{
  "d_model": 256,
  "head_dim": 64,
  "decay_shape": "pow"
}
MLP neurons of a small language model. Each row is named by its layer, matrix (up: input weights; down: output weights) and neuron, and shows model dimensions 160-255. Each number is 50 + 12 x the weight over its row's rms, rounded and kept within 0 to 99.
Before each neuron's rows, "fires on" lists the tokens most often at its 100 highest values on Wikipedia text that the model never trained on; "fires after" lists the tokens most often just before its 100 highest values on Wikipedia text that the model never trained on.

fires on: "ph", "uro", "he", "amp", "ric", "ud"
fires after: " a", " A", " ch", "u", " em", " elect"
L4.up530:42 63 34 42 27 30 66 44 56 55 40 53 59 61 36 36 53 34 62 60 57 43 57 47 49 48 23 39 50 43 36 60 55 46 43 42 46 73 56 52 56 47 64 58 65 46 44 34 55 54 53 40 50 47 65 20 43 50 55 37 45 63 64 36 35 33 63 22 46 50 40 52 50 49 55 51 29 56 42 51 45 38 78 59 37 53 22 45 57 51 41 56 32 62 22 57
L4.down530:52 60 47 56 53 40 57 44 55 45 52 61 49 44 47 52 53 37 64 68 53 43 46 71 39 32 51 37 81 49 46 48 44 40 53 70 38 31 59 51 57 58 47 69 51 99 53 40 65 46 47 60 53 54 50 49 51 97 59 53 53 53 47 41 52 71 48 62 42 59 54 31 41 64 54 62 56 25 55 58 49 45 45 44 32 62 53 67 44 50 27 32 34 56 56 12

fires on: "0", "qu", "ron", "att", "vent"
fires after: " ac", "2", " b", "0", "5", "1"
L8.up921:47 58 42 60 48 50 52 56 67 68 63 56 43 49 53 56 46 71 47 50 32 47 68 77 47 40 31 38 58 67 47 34 44 35 49 46 51 66 57 31 52 57 45 57 49 48 46 50 45 49 55 24 49 41 60 50 47 51 71 40 37 61 52 40 54 44 42 38 46 39 54 41 47 57 63 24 68 56 59 42 75 76 24 42 37 45 74 71 54 50 44 51 40 57 71 63
L8.down921:33 63 54 53 48 40 52 49 37 54 30 43 43 32 53 60 64 85 47 40 30 45 35 65 74 36 40 42 61 39 68 51 43 40 41 54 49 48 53 43 56 37 66 34 42 20 70 42 68 61 48 45 33 49 61 54 44 35 44 49 51 60 50 37 42 52 43 50 62 54 49 41 00 60 57 44 67 59 49 51 52 63 51 33 40 58 52 54 69 46 63 48 42 60 46 52

fires on: "v", "re", " Mar", "r", "av", "im"
fires after: " E", " J", " e", "ot", " n", " |"
L5.up908:54 40 25 33 73 58 42 37 30 42 18 61 39 30 60 38 78 62 50 31 43 46 33 39 42 58 32 33 49 37 70 45 52 34 46 49 53 48 56 37 50 65 33 61 44 52 43 58 51 67 51 66 48 39 51 45 50 48 70 54 57 61 36 45 67 34 48 53 55 53 41 52 53 48 39 41 55 56 48 49 28 49 50 50 31 52 68 53 61 56 48 63 57 48 57 40
L5.down908:45 47 54 43 61 59 36 37 30 50 57 44 47 62 53 51 28 50 42 38 61 57 57 55 73 38 63 39 59 52 53 28 51 50 43 37 43 52 23 45 45 61 30 50 64 01 60 63 62 34 57 41 54 59 40 23 57 89 58 56 47 45 50 45 66 54 45 39 57 28 57 40 70 44 41 44 46 56 51 46 58 51 43 38 47 58 67 28 51 46 52 55 44 57 58 61

fires on: "it", "il", "ig", "op", "us"
fires after: " h", " sim", " c", " e", " ab"
L9.up258:57 40 55 39 40 68 36 42 55 51 39 57 53 46 60 55 27 57 78 58 44 34 61 31 49 45 32 51 51 60 30 39 56 38 60 78 51 36 72 26 37 56 62 44 40 46 17 38 44 42 53 52 52 51 41 32 41 47 52 68 52 35 61 56 37 42 46 59 32 45 43 62 51 67 52 54 54 65 61 75 60 83 73 40 49 31 46 52 59 36 47 44 54 54 46 64
L9.down258:62 46 56 70 52 52 48 40 51 42 53 53 52 66 41 42 63 47 47 57 43 57 54 44 38 44 70 74 52 65 46 39 58 53 64 44 27 41 50 56 61 50 51 29 46 49 48 75 62 47 41 28 58 33 41 59 27 61 49 50 60 62 54 49 72 56 48 40 41 48 43 54 14 35 49 45 55 62 54 73 69 54 74 30 54 43 47 34 48 58 45 35 60 53 47 51

fires on: "qu", "our", " tri", "f", "erv"
fires after: " s", " G", " ac", "p", " La", " res"
L5.up114:56 49 50 85 50 54 33 61 45 51 62 66 43 52 68 48 46 52 55 44 62 59 41 38 61 68 53 43 51 72 40 43 53 38 54 42 35 43 59 33 49 38 49 42 48 54 47 35 55 76 56 57 47 45 32 59 32 50 57 62 32 31 42 53 47 61 50 53 51 53 75 57 43 55 42 57 56 52 63 59 54 49 42 63 35 53 67 51 68 40 39 64 56 61 47 34
L5.down114:57 44 53 52 52 43 60 48 54 37 48 71 41 39 38 55 42 72 21 64 40 64 52 42 49 52 57 23 42 35 74 37 50 48 53 50 45 51 41 59 44 66 40 48 49 53 56 80 51 52 67 63 49 39 50 26 60 85 54 38 44 50 54 59 40 46 53 15 65 67 61 69 59 38 60 65 46 32 58 54 45 44 54 50 43 65 60 40 58 60 48 59 66 44 48 74

fires on: "0", "1", "b", "es", "ording"
fires after: "9", "0", "1", "5", "7", " Play"
L10.up464:47 44 30 36 29 74 41 53 52 57 64 40 41 40 30 53 51 67 47 49 38 43 42 80 39 63 53 36 17 47 28 54 60 36 45 63 48 69 56 33 56 49 57 60 49 50 23 36 56 71 71 69 51 35 46 45 72 52 63 60 61 58 28 46 46 50 34 58 36 31 39 25 55 61 51 59 49 61 51 63 40 66 42 47 30 46 77 35 57 48 41 83 58 50 71 61
L10.down464:47 64 39 66 60 44 76 52 35 53 63 34 54 49 53 61 57 47 63 66 44 62 17 27 55 28 58 49 44 55 54 23 55 37 49 54 62 61 49 60 62 50 34 46 42 55 46 60 37 47 30 60 39 44 72 55 54 57 72 39 73 53 45 41 57 46 57 36 55 65 25 51 40 61 51 54 59 43 50 55 74 47 45 41 50 59 68 54 63 65 74 36 65 50 58 47

fires on: " there", " There", "ib", " following", "ab"
fires after: ".", ",", " B", " f", " cons", " In"
L8.up346:45 45 55 32 20 48 57 69 53 45 37 67 47 34 36 44 36 56 34 33 67 54 33 50 42 59 44 49 31 67 58 60 45 29 38 39 55 56 69 46 50 52 48 58 67 47 62 42 44 35 44 44 48 56 53 54 46 50 56 43 65 44 57 49 50 57 45 54 45 44 43 33 50 22 36 39 57 60 64 33 31 70 56 08 61 42 62 55 59 41 49 44 49 35 65 45
L8.down346:37 75 50 21 57 49 42 58 44 47 46 42 56 43 57 41 42 72 42 55 59 37 68 45 43 40 38 53 63 34 41 66 37 37 58 52 55 54 76 48 55 60 39 64 54 18 61 54 14 52 51 55 12 64 57 52 44 28 45 46 77 45 53 39 61 57 46 53 52 48 63 60 45 63 24 44 42 65 46 51 67 54 31 40 41 57 40 67 57 37 42 44 43 38 53 49

fires on: "1", " Win", "2", "7", "forman"
fires after: "0", "|", "9", " sc"
L4.up1022:51 66 53 36 44 52 64 61 58 39 54 73 67 55 61 52 47 44 20 54 37 53 60 49 49 50 60 42 39 53 69 77 36 34 42 50 38 56 29 30 61 48 49 52 44 51 55 27 69 47 56 50 50 59 22 49 41 50 63 53 54 22 48 40 52 49 42 44 27 48 38 46 49 34 50 46 57 31 51 71 37 60 45 28 60 42 34 58 50 43 58 31 67 69 62 64
L4.down1022:63 54 31 66 54 52 67 43 43 43 74 54 46 43 46 32 48 48 58 61 50 44 45 45 46 56 67 39 45 30 38 47 60 64 52 56 55 57 51 42 46 53 49 43 45 05 49 55 42 44 46 62 90 45 53 63 44 30 55 51 47 53 60 46 64 40 58 40 49 69 60 63 96 49 59 76 52 53 49 63 51 50 54 48 45 23 60 47 47 43 35 42 76 56 45 53

fires on: "2", "ig", "1", "ir", "us", "om"
fires after: "0", " f", "f", " acc"
L10.up776:48 58 86 60 46 51 57 58 67 49 50 66 48 49 67 31 56 58 08 68 58 44 53 47 46 56 62 45 39 60 35 63 56 67 45 41 43 63 58 66 47 66 58 38 60 50 47 58 54 44 51 51 49 38 44 43 61 50 27 59 45 44 44 61 51 52 44 51 54 47 44 39 55 10 51 29 44 60 67 43 41 52 59 66 44 56 58 42 50 57 32 69 52 50 44 50
L10.down776:55 54 43 53 48 31 51 56 37 58 47 42 64 28 38 65 48 49 33 44 36 46 22 47 56 43 29 39 69 51 58 72 56 41 46 39 63 35 37 53 57 32 56 55 64 32 46 66 35 45 44 56 40 59 55 54 58 01 54 51 74 58 58 27 35 43 52 60 48 39 51 45 61 51 55 42 56 43 41 26 62 63 50 52 67 37 52 49 44 33 40 39 61 59 53 55

fires on: "em", "qu", "ri", "oun", "press"
fires after: " t", " s", " ac", " res", " ex", " c"
L5.up783:40 54 61 69 49 07 48 53 59 51 69 42 73 44 40 53 36 40 53 48 47 49 48 34 51 62 48 39 43 62 41 48 56 55 42 59 42 42 41 33 70 44 56 57 50 52 60 58 38 56 56 73 44 47 49 65 62 50 70 44 38 51 44 59 60 79 69 41 51 55 77 52 44 58 54 33 40 68 38 56 47 10 64 51 68 47 19 54 57 42 60 45 46 71 69 53
L5.down783:70 53 63 63 57 56 54 54 46 52 57 49 49 63 39 62 53 66 57 52 60 60 47 53 51 61 53 44 29 46 71 42 47 50 28 37 57 55 59 42 60 70 33 38 61 98 69 66 36 33 45 40 80 51 48 48 60 62 53 45 74 68 68 47 42 52 52 44 48 72 48 42 86 55 45 47 66 59 54 67 45 63 51 38 54 72 20 53 68 46 49 46 72 30 52 55

fires on: "en", "ent", "1", "0", "4"
fires after: "9", " T", " s", "0", " t", " w"
L10.up107:60 65 38 52 61 61 70 48 26 48 63 77 51 64 58 49 30 45 40 54 59 53 72 70 38 50 58 40 58 72 70 59 63 49 51 55 43 49 60 66 42 30 54 37 55 46 55 62 65 44 40 39 48 46 56 50 44 49 40 39 39 46 50 43 41 61 55 53 42 52 55 49 48 29 13 62 73 54 30 42 44 39 54 66 59 56 50 59 58 52 61 41 42 43 46 67
L10.down107:55 51 46 38 54 47 61 30 52 51 42 49 49 73 42 68 30 41 49 17 59 52 32 33 46 62 31 37 58 53 51 55 49 50 50 65 51 45 57 65 41 49 55 50 49 05 58 41 47 43 41 48 67 57 70 55 23 22 61 43 55 59 77 57 49 61 71 33 40 36 41 67 71 58 62 42 78 62 62 50 54 63 45 49 54 44 46 54 46 39 32 44 58 52 38 37

fires on: "r", "v", "otes"
fires after: " E", " J", " V", "é", " w", " th"
L5.up967:47 38 36 56 61 41 47 57 45 55 20 43 46 53 49 59 64 59 54 37 42 65 44 66 27 67 28 52 56 35 47 33 48 53 43 58 51 54 10 41 52 45 64 48 47 47 46 75 44 48 55 74 46 44 35 74 63 47 61 60 50 69 59 60 56 33 57 59 53 52 74 45 51 76 27 45 43 39 49 42 43 65 63 43 55 60 55 58 66 53 60 64 60 47 47 50
L5.down967:51 56 22 44 35 36 43 34 34 45 55 40 51 75 44 48 47 54 54 42 66 38 70 50 52 25 35 47 48 61 52 65 42 43 27 47 70 63 50 49 56 41 31 39 42 51 53 37 53 49 32 53 37 70 73 35 66 34 61 62 49 53 58 63 50 50 49 65 56 64 47 47 77 58 61 52 55 74 30 55 67 61 61 47 64 61 67 38 66 40 70 57 54 62 74 47

fires on: "op", "en", "it", "ost", "p"
fires after: " h", " ev", " e", " c", " C", "h"
L9.up930:46 47 53 48 46 46 68 40 58 61 34 36 63 57 49 44 36 50 48 51 48 63 65 84 73 69 36 68 46 60 44 39 45 45 59 50 53 42 72 42 67 57 64 18 47 55 46 59 52 80 33 67 47 61 28 47 50 51 46 55 43 46 53 60 41 57 33 42 36 45 46 50 46 49 57 54 43 71 52 53 22 72 40 62 35 52 54 40 44 59 56 55 58 35 21 54
L9.down930:64 58 62 70 49 41 48 42 48 47 57 53 61 59 48 24 42 54 71 44 51 58 37 52 63 47 43 26 47 56 55 56 54 30 38 44 50 55 45 37 48 47 56 25 48 80 47 41 66 30 61 53 44 47 51 53 44 49 55 61 39 66 56 64 55 47 63 47 43 50 51 26 45 50 45 30 54 60 63 69 43 45 58 45 41 58 49 47 50 50 35 45 28 45 33 52

fires on: "2", "1", "On", "ic", "por"
fires after: "0", "\n", " Ch", "em"
L4.up758:35 45 50 68 35 58 69 82 66 51 70 66 66 50 44 57 36 58 39 48 60 58 25 65 42 63 52 45 33 50 55 45 30 58 62 53 56 53 47 65 42 62 33 52 63 56 56 43 77 56 59 58 50 55 36 41 53 50 48 48 37 38 28 49 42 44 27 51 49 28 43 44 53 30 56 60 60 40 39 41 39 63 34 42 47 57 60 66 45 62 58 63 69 70 33 49
L4.down758:79 64 43 54 55 58 63 38 38 53 63 41 75 46 51 60 47 50 83 56 42 50 45 71 64 49 54 40 56 33 50 37 55 47 47 58 51 49 56 50 53 51 25 46 57 60 34 51 39 49 39 57 99 47 66 44 57 15 73 56 51 58 69 50 56 50 59 48 48 72 66 63 57 41 54 75 48 52 61 58 68 63 55 69 52 51 65 46 33 61 50 32 54 49 42 56